From a checkpoint of a small transformer trained on Wikipedia.
Size: 19 layers, MLP 1536 GELU, vocabulary 4096.
Architecture: no biases in attention or MLP, normalized queries and keys.
Training: 358M tokens, 10926 steps.
MLP neurons of a small language model. Each row is named by its layer, matrix (up: input weights) and neuron, and shows model dimensions 0-191. Each number is 500 + 40 x the weight over its row's rms, rounded and kept within 0 to 999. Numbers have three digits each.
Before each neuron's rows, "fires on" lists the tokens most often at its 100 highest values on Wikipedia text that the model never trained on.

fires on: "o", "o ", "in ", "l", "2 "
L8.up1141:580426497481484474468477537477549467543548484478512531516511526505443528511487471473527548540502563543471561530433523553538569532517532449528515468560553448508517476492492513472510420469496541499583500529515516491473500468513507492468551504494427580469458509494576470479507580441512558469523496450502491498524492450482462491560538461533557544525511492509455495447584554558573509501523465460506545488472457472458543420472533500517491564517475382542465517475490494469518486493485553557514529485513487433528487449519515542528564508490556494539494459521517453590485510577541498502

fires on: "ic", "Gu", "| ", "al", "als"
L14.up940:440602499506483489526454492532499483460541527454536464488475556479526514536516489576555483442477481542527524482563504516500521536434526518512510568456472568522480484526540488491473485527436546477447557534551442479521529470448480562444490470446465509513539476439500503468505520464568510436486487488539515514539478478476458482489553508525536454486488544481526456482517537477466568490598588497537523454507481506534505520485473451506547523473457510489555480480534458475480565480536542501530519465494560500436554545523516629566454464503486488546543515498462451511450508516500497472

fires on: "it", ":", "| ", "===", ".", "\\"
L8.up356:591572497512504484523450522494525463473487512588519489465498524501494531502499463444597556480533405487536547430465449485444504485521544510460464512474514537523565498483523512549492393517517558578550520504489442452464488549532523502456481503467480494477500564502514359406481525502456470513472479494447485512524478511452464489506551565517485517517525480456479489475514542522510506535480473512581516500480482480506462455496551476490542479511440520505501505504463535544486595529491449443576532513460533481503481499511430543512525552550535463515423488566513524471490469467544485554

fires on: "for ", "in ", "with ", "+", "| ", "–"
L12.up1313:555487452500496478458515502534501438550514365503563554488502476455499568529480586534516517550500527528478554447494539480529514496448542563449507525479573527526495446446548448412513553507496523523500464515525536522444482450520527561500438535492490495464440485484525473458515553555512492464452471477497522434553498534482508491474464511522492516484504517480496486464550563514485444599440523508485478518477493600544458527429519537504450485479505523538485476460469449484481493417601542448492467452505419612494511503483374583530548575506485469521495444514499545543509541513489466438

fires on: "S", "s"
L8.up208:480531474497575513479571588457479497548550451508522477529528475521485461522499480622546501452479512606475439448546506495533516524544466505446540515467553526487481541462527545436524489501535558482487533494469493553472519543562545477470518460507444532412502472491528434492542547510553523449514538444527522470483533488456485479442583462545444509463492555539504493430571538419526466526457512583477575545436465524474508517498462496452491443477544438465530548531463502511516522529456477484504562487341532493461513533544464542520602503472475460533506494566510495515520454518417528519

fires on: "m", "n", "e", "par", "pre", "l"
L8.up801:509528483503479574446522497554487445546483476539484525491535542528469541535545485504525561499528538490536507471509499418524490533534470532507498491552513540458579516499518480494409578427549549478489524518504556554479462458433551478500500466497437492475466477506532483518518503503528532478507447490530512456654500434425531454492562527597505510512470526552499465493505561499538482568459518582425537497480471538531576458432473494506540568484490517530501544521479452536553511471477480573509468482454468474442489552498562540496484479494429498497499521512579450565485509528563552533

fires on: "es", "R", "G", "ij"
L13.up1142:512508484519476489495493532500523458448546459492505559596492492553495545463523455442520512473443517473515467475476522524402515521485636558423569492489501531589536506491503557499532516463532531505562475525504477527499577570496380489502525432529507491504498529477532422465507441446499550487494481480527440522529511482487484467528545561467498534486525460502465500449479572507528540510452501525462511476497492502517504516523483455509496506570544601518589534479549458386560523463521549452543541509433474416475505506482453461573517520528493460459448460466506466478528541497501423431

fires on: "ad", "s", "| ", "f", "m", "e"
L12.up135:476487437524535492401463488500465412553523525559494499510527552455494541493508455518496602460464474519583548432474517520397534478528511554528553465516508496555552492453539513493504507469472529531541574500574488500446503562489529466510452484451547578483485466486520468436493478496536512500476537493546503453567511480456495501531531479586537421549495503467444469539530523492534472506451497534489482520492510508503423444506480527547572485555530510516436519588552492494570507431443506588468493457418508523417594507556532546534439530517500444530429511455456441501488534517523467493

fires on: "S", "s"
L12.up1222:525476508501517517478570528555513434501572521557463577503564504463469504421510477523488544414544455579502528508514446409479532466551463489420605474493541524561478508502579505468513549474560527459447457512528579514481471510566509516492482406373546506465500457517495443476521533551444514527515559424559554482560500462378481459501482452479473527474500497480478507454552470455525485553469517535506584502549510486473475520581429472565574491532527474464518527465462511483479524539477532525479479490464566476461484450513498541492458527506457492515480476583561424522523458495419510505

fires on: "s", "S", "–", "5", "5 ", "+ "
L12.up831:538515463498560500444563443503416429491547443551516514480563477403468489461518485483539500508518555564504548522471537502443439481528482520492518502467621532530480474509486440433532504448483532428450575512543595528493575490554505550514482460467500554527489461493529482500532548478483506424535556453517487448560506455502481477464490491518474487529504469528494408532548501493512480456500489570481494464500513511445537493477449489524588569468521476446483534553501524442505479516488509565473453424438482481475516467558488514528487554412434412540513486474532496528544516568469526514

fires on: ", ", "ing ", "ed ", "ca"
L8.up643:478464533532507531463524505513526494447504436523547487535470575511522518522493494545512540558540489561519488432520533420543575524527483512482513505492441526501515458457506555504451525467525520458552516544536519497511505516473496507485436521506519474542460538508512473532499419496526455464530447366539461504563467486506495453506556489489403514535494487554460495529485484527546419410507448501438457580569527589517492523510489455558464602569603473529456529551509493550439531465538541496434487429393481612532529559501496500535537497458444452483469480465545522554536484426480533495

fires on: ".", "on", "it", "in", "| "
L13.up558:484471520476551517498500541500497467466511432492530548486520583486432482491502489512508587470501551551489534445433465499548491516528498554472549567416495576520544564524525457469525446501526492451531501508570481460491484534522536478499529510459511502492472526459478441481471480509522495482466515467413517513534408566477470470470500541562466446527538511503471483517499566514511518440465516499587476447481445500524443524491466448463482465465512539497510541537527492532492497466561481486527534406440562523542496485512429555522478528516533412426493531508512429467487513440494501554

fires on: ", ", "ca", "before ", "fil"
L8.up1208:516498551563521525471506522553572521460524477474577522495476496539554527567520518500479522449477537464543484532524540487546471518547486462385505550511523525488532514490569488561520490442494486443516538507532526468534513505478503576505411487547547439524488484508547470480456476587568489435488453448540477522524501535400468470542480559502456503522523528547435474524474531504465435491486469499457531526498492557470543532534489418540525574511536528531430530524497435472462507513486495580534476555534533549499523511555489470527488507439485494479442453488508460553499472470472523460